From a checkpoint of a small transformer trained on Wikipedia.
Training: a variant of Muon for these matrices, 769M tokens, 5868 steps.
MLP neurons of a small language model. Each row is named by its layer, matrix (down: output weights) and neuron, and shows model dimensions 96-191. Each number is 128 + 32 x the weight over its row's rms, rounded and kept within 0 to 255.
A block is one neuron, or neurons of one layer that tend to fire together. After each block is what it responds to, as a language model described it from the Wikipedia text at the highest values.

L6.down182 [151  94 159 165 170 127 142 145  60 201 114 114 140 129 163 118  84 159 157 118 158 114 158 107 131 104 118  56  92  71 141 113  55 107 149 122 132 108  89  61 123 160 169 147 136 119 137 157 170 120 154 123 121 166 117 100 159  98  60 116 145 147 125 117 160 122 173 108 111 159 157 169  95 140 145  87 158 145 131  78 125 110  82 151 127 118 166 144 136 124 159 114  95 125  74 151]
L6.down535 [132 155 114  91 108 134 111 135 168  98 135 121 107 115 133 130  79 120 153 166 116 121 186 136 153  81 105 131 169 136 147 182 104 104  96 108 107 103 208 111  94 141  54  85 137  66  97 138  91  18 158 136 122 132  73  79 161 144 146 125  57 111  98 136 166  75 163 167  93 109 142 184  87  80 120 137 133 111 147 143 136  88 103 143 117  88 128 102 189  92 116 108  97 121 148 151]
L6.down1387 [134 132  99 158 126 192 148 104  90 117  74  91 132  99 159 150 193 104 132 113 164 144  99 140 118  99 170 184 224  57  99 144 223  82 123 160 142 102 111 136  58 133 120 129 112 142  82 133 149 133 156  86 147 216 149 119 125 146 171 148 126 197 114 144 170 147 121 169 202 207 163 123 115 173 175 127 183 112 115 125 212 120 124  86  95 131 155 108  90 122 116 147 125 135 130 186]
L6.down1584 [128  88 167 127 191 131 117 103  74 163 184 115 132 130  82 115 111 104 119 130 135 169 127 107 167 124 126  53 182 116 141  84 169  90 114 161 104 123 165 129  82 138 143  89  76  81  87 126 152 104 105 153 136 122 166 139 102 100 152 113 175 112 145  85 142 138 104  86 101 171 141  98  89 138  88 133 132 122 109  75 153  83 107 114 102 134  98 132 127 174 122 155 155 118 116 116]
L6.down1621 [104 116  79 130 161  94 164 110 132 119 130 113 124 151  85 176 169 149 141  78 157 102  62 166 167 172 126 183 142 164  89 186 148 141 144 129  74  94 168  75 134 123 125 107 134  99 101 133  39 203 138 103  44 173  86 119  88 151  53 121 104 136 135 126 108  75 123 104  97 159 100 108 111 184 102 139  97 149 132 129 134  86 159 129  97 158 149  74 220 120 119  63 160 113 140 100]
L6.down1796 [113  96  96 121 128 162  65 102 179 115 160  36 154  98 152 179  54 145 122 102 221 164 157 124 139 202 156 158 149  60 135 154  76  84 173 147 111  95 176 206 134 169 136 140 172  63 112  71 137 138 146 143 137 185 157 113 112 166 126 168 116  98 181 131 147 146 127 152 145 201 149  89 152 139 132 104 168 182  93 145 121  93 182 125 154 123 118 157 138 120 162  88 132  88  81 149]
L6.down1913 [120  93 132 126  86 123 101 126 113 117 107  96 144  80 138 112 206 107  53 173 161 127 135 178 110  75  90 149 106  96  92  74 150 127 136 175 143  70 132 115 156 165 103 127 187  91 213  87 158 183 183 101 114  96 172 103 162 156 120 150 114 133 161 123  73 170 113 159 130 137 166  99 175 137 121 129 161 194  89 115  57 123 102 119 136  95 203 128 179 135 142 161 138 115 147  73]
L6.down2288 [116 122 125  86 113 154 155  93 105  64 107 182 102 122 122 207 203 143 106 185 111 158  87 155 145 135 160 102 126  88  58 122 122 101 115 152 167 101 109 161 114 152 132 161  82 138 142 102 179 126 103 120 187 153 103 119 141  95  73 114  90  97 150  99 104 125 121 186 132 195 115  94 109 100  86 152 111 114  98 151 160 104  81 163  85  94 152  93 128 149 126 193 122 143 100  76]
Mid-word subword fragments. Short middle pieces of words split into several tokens, like ag in Propaganda, os in repository, ar in infarction; also table-cell pipes.

L8.down1136 [140 133 162 105 115 139 117 132  70 112 105  70 122 157  96 141 120 143 136 132 161  66  93  92 135 162 152 154 105 120 136 109 109  75  93 141 128 146 167 145 121 123 152 176 107  73 121 192 121 102 153 111 126 124 159  92 111 107 162 139 130 133 163 110  80 165  68  97 150 114 127 146 189 103  92 141 152 133  96  90 118  70 127 153 205 109 116 186 112 112 156 162 119 138 177 174]
L8.down2197 [ 99  94 134 117 136 172 132 126 114 142 130 129  61 150 102 150 113 135 105  80  88 109 160  71 131 147  98 145  96 120 103 188 136 130 150 123 134 124 189 150 123 125  84  96 140  81 109  95  96 106 118 162 116 131 104  72  74 124  75  87 101  62  86 121 132 121 132 101 155 115 153 134 155 180 119 187 123 115 120 128 148 144 115 110  95 151  92 163 120 156 135 152 183 120 153 130]
Before a person's name. Fires on the token just before a person's name is expected, mostly by, of, with, from after credits like created, novel, directed, or table cells.

L3.down597 [ 91 145 168 137 102 112  96  94 119 123 119 117 155 192 113 122 113  88 103 142 147 114  86 103  88 127 157 106 122  90 127 102 102 164 150 120  21  77  46 142 128 150  88 111 176 106  61 204 125  97 177 152  89 157 146 150  84 151 182 114 172 156 109 154 129 103 131 141 140 158  73 108 107 141 143 145 105 139  80 131 139 134 150  82  92  58 184 160 162 104 162 164 112 137 149 113]
L3.down1298 [ 82 108 160 130 117 145 118 118 126 206 105 115 197 148 132 104 116 109 137 168 157 166 117 136 149 118 187 149 111 136 141 159  86 155 109 151 103 116 144  77 156 149 146 141 152 155 101 121  99  95 137 122 124 165 117 135 170  85 188  78 103  91  98 138 157 111 131 114 168 104 164 121 126 120  90 142 133  96 148 112 159 160 147 116 143  67  82 114  97 126  58  72  93 126 148 180]
L3.down1306 [134 149 187 110  40  96  70 120 177  80 177  88 154 221 173  58 103 176 127 161 160 151 184 183 160 148 155 102 117 153 114 114 118  76 131 161 117 127 169 124 122 111 174 117 142 123 111 167  90 156 102 125 147 119 166 103 158 160 105  96 128 149 144  94  88 127 137 136 184 140 194 140 155 129 157  92 120  78 164 110 143  46 136 162  48 125 134  74  92 158  84 113 147  97 146 140]
L3.down2895 [ 78 119 141 115  88 127 100 129 109 117  61 144 144 153 157  79 118 132  87 124  90 138 143  71 134 106 159  91 137  79 130 130  60 160 133 142 133 182 100 191  98 135  94 188 194 144 119  74 128 130 164 184 133 112  84  83 148  75 108 138 120 107  87  92 134 155 154 111 125 110 132 131 142 142 141 120 121 116 153 196 154 146 126 138 110 113  88 128  91 126 147 157 121 136 136 143]
Preposition after participle. Prepositions right after a past participle or role word, mostly agentive by in credits (directed by, played by, designed by), also on, with, in, and colons after labels like Composer:.

L6.down199 [168 127 133 136 117 143 146 189 129  93 166  99 133 210 122 149 180 150 124 115 142 107  94 171 133 126  82 151 135  99 151 107 136  80 150 107 118 114 106 117 144 118 139  93  85 147 174 106 130 113 129 182 190 165 157 255 163  92 161 203 140 128 144 158 177  79  68  94 151 126 115 106 116 131  93  80 122 107 134  99  99 117  94 133 139 158 111 120  97  53  86 106 121 103 129 136]
L6.down313 [138 104 118 121  37 186 175 124 122 125 147 174 141 140 146 126 185 138 142 100 125 158  99 148 168 123 140 166 107 143 192  63 178 134 143 154 163 129 118 103 135 122 206 120 138 143  99 144 117  92 109  59 118 157  99  86 129 129 131 112 115 100 124 195  97 122 122 167 162  59 153 126 112 162  85 153 127 105 113 119 153  84 144  97  96  89 104 132 160 186 161 126 129 104 156 133]
L6.down1154 [ 59 139 129  90  80  81 107  49 126 108 174 113 101 171 154 175 132 129 185  91 143  82 123 132 117 123 133 186 105 123 107 172 132  95  65 164 126 144 113  64 149 108 115 149 152 154 174 142  99 131 102 109 112 164 158 148 124 148 166  96  65 173 135 152 152  95 209  93 115 139  75 144 137  83 164 167  64 164  93 159 122 111  69  98 190 182 148  71 101 129 142  91 137  78 155 173]
L6.down1374 [100 127 139  88 147  95 142 122  86 121 160 171  99 137 162 144 136 105 142  99 153  49 161 105 131 123 148 167 120 178 214 147 115  95  89 108 180 102 111  98 140 100 123 127 121 148  67 125 128 174 152  96 156 171 102 108 136 154  98 108 142 123 128  90  82 114 194 113 129 113 134  97 149 148 141 169 156 137 139  66 102  76 179 123  88 131 138 115 154 153  89 100 168 185 159 145]
L6.down1410 [ 56 120 146  60 135 150 108 122  65 109 149 110 127 127 148 186 105 119 181 108 108 134 132  80 139  85  70 106 130 124  66 157 134 105 113 120  95 165 129 151  90 145 138 143 118 129  88 140 132  74 106 144 142 113 240  98 144 131  75  81 167 134 142 134 167  88  92  97  91 125 151  90 127 129 174  78 179 108  91 108 130 140  87 164 101 229 140 112 132 132 171  82 195 136 157 139]
L6.down1492 [136 135 104 160 137 126 131 105 183 142 157 144 122 154 175 202 146 124 116 121 138 128  96 144 146 140  57 123  91 123  98 120 130 166 114 126 149 151 204 156 122  99 112 181 142 115  87 132 134 180  48 107 176 146  70 164 115 125 155 189 156 146 100 154 117 140 126  80 185 136 102 113  72  47  92 120 157 126 107 118 152 111 109 119 182 102  92  88 158 143 109 130  90  91 168 131]
L6.down1789 [ 87 124 146 109  80 124  78 140 142 128  85  95 162  95 108 119 109 157 130 144 133  97 157 142 156  99 164  96 142 109 133 157 124 101 107  60 123 158  98 149 164 164 143 149  77 125 143  81 108 119 142 118 169 110 116  75   9 110 139  76 197 134 131 154 112 117  74  84 121 145 159 121 111 139 163 156 139 153 104 137 119 111 112 111  89 115 133  90  37 120 107 122 107 155 150 159]
L6.down2675 [112  63 105 124 172 143  99  98 102 153 169 117  89 111 143 114 177  88  57 105 105 112  71 112 171 170 130 150 140 117 134  89  68  87 156 188 151 134  93 131  77 139 139 135 138 124  86 111 161 132 187 120 144 172 160 161 131 108 113 141 148 159 116 158 129 132  94  96 157 107 147 149  89 172  94 122 154 139 146 150 120 179 169  83  74 189 147 123 139 138  50 123 185 112  78 143]
Agent-introducing prepositions. Prepositions, mostly "by", that come right before the person or organisation who did something, as in "played by", "led by", "novel by", "under the command of".

L3.down458 [149  84 143 116 118 117  95 154  60 125 111 125  84  90 166  90 215 189  89 111 127 117 138 108 157 109 101  90 126 126 144 148 147 132 146 112 117 168 108  92 165 100  85 110 114 140 134  91 175 140 104 163 142 140 184 119  78 103  72 110 139 156 185 150 169 154 160 167 133  99 100 125 113 154 169 181 132 106 156  83 154 145 164 154 186 131 141 115 122 153 152 118  67 136 112  48]
L3.down1802 [ 86 112 185 104 155 161 139 140 113  82 130  99  99 136 103  93  82 130 167  96 111  66 136 156 158 175 120 115 125 121 123 178 100 150 134 128  91 142 208 108  46 125  88 141 135 132 100  95  49  97  96 151 116 187 131 146 156 107 103 144 121 122 103  99 159  90  75 143  94 156 100 149 118 127 128 106  99 144 164 133 147 107 122 161 167 128 113 190 170  91  94 123 132 146 139 119]
L3.down2282 [124 121  78  86 181 118  70 142 143 134 134 132 112 134 113 139 153  52 111 140 115 116 156 128 213 137 118  79 129 110 160  95 170  83 161  99 113 141 118  81 125 111 112 143 138 175 131 125 153 143 133 126 135 131 132  86 125  82  90 104  89 180 173 161 176 155 157 114  95 119  88 103 110 185 169 103 143  90 137 101 111 184 151 113 101 121 125 176 101 126 137 135 143 102 100  58]
L3.down2876 [133 104 139 129 142 142 147 129 106 163 137  64  93 155 126 120 124 112  92 148 113 170 136 121 146  92 108 106  84 150 105 182 153 104 150 133 126 138 127 112 155 161 121  64 105 148 125 135 171 145 133 135  93  77 121 150 107 126 157  87 150 138 151 124 143 115 148  64 108 143 106 130  99 143 142  40 128 114 150  83  83  94  83 187  67 110 144 176  80 121 103 155 183 151 139  88]
Post-prefix word pieces. Word-internal subword fragments right after a prefix piece such as re-, dis-, un-, sub-, under- (re|aff|irmation, dis|est|ablished, re|ent|ered), plus table pipes.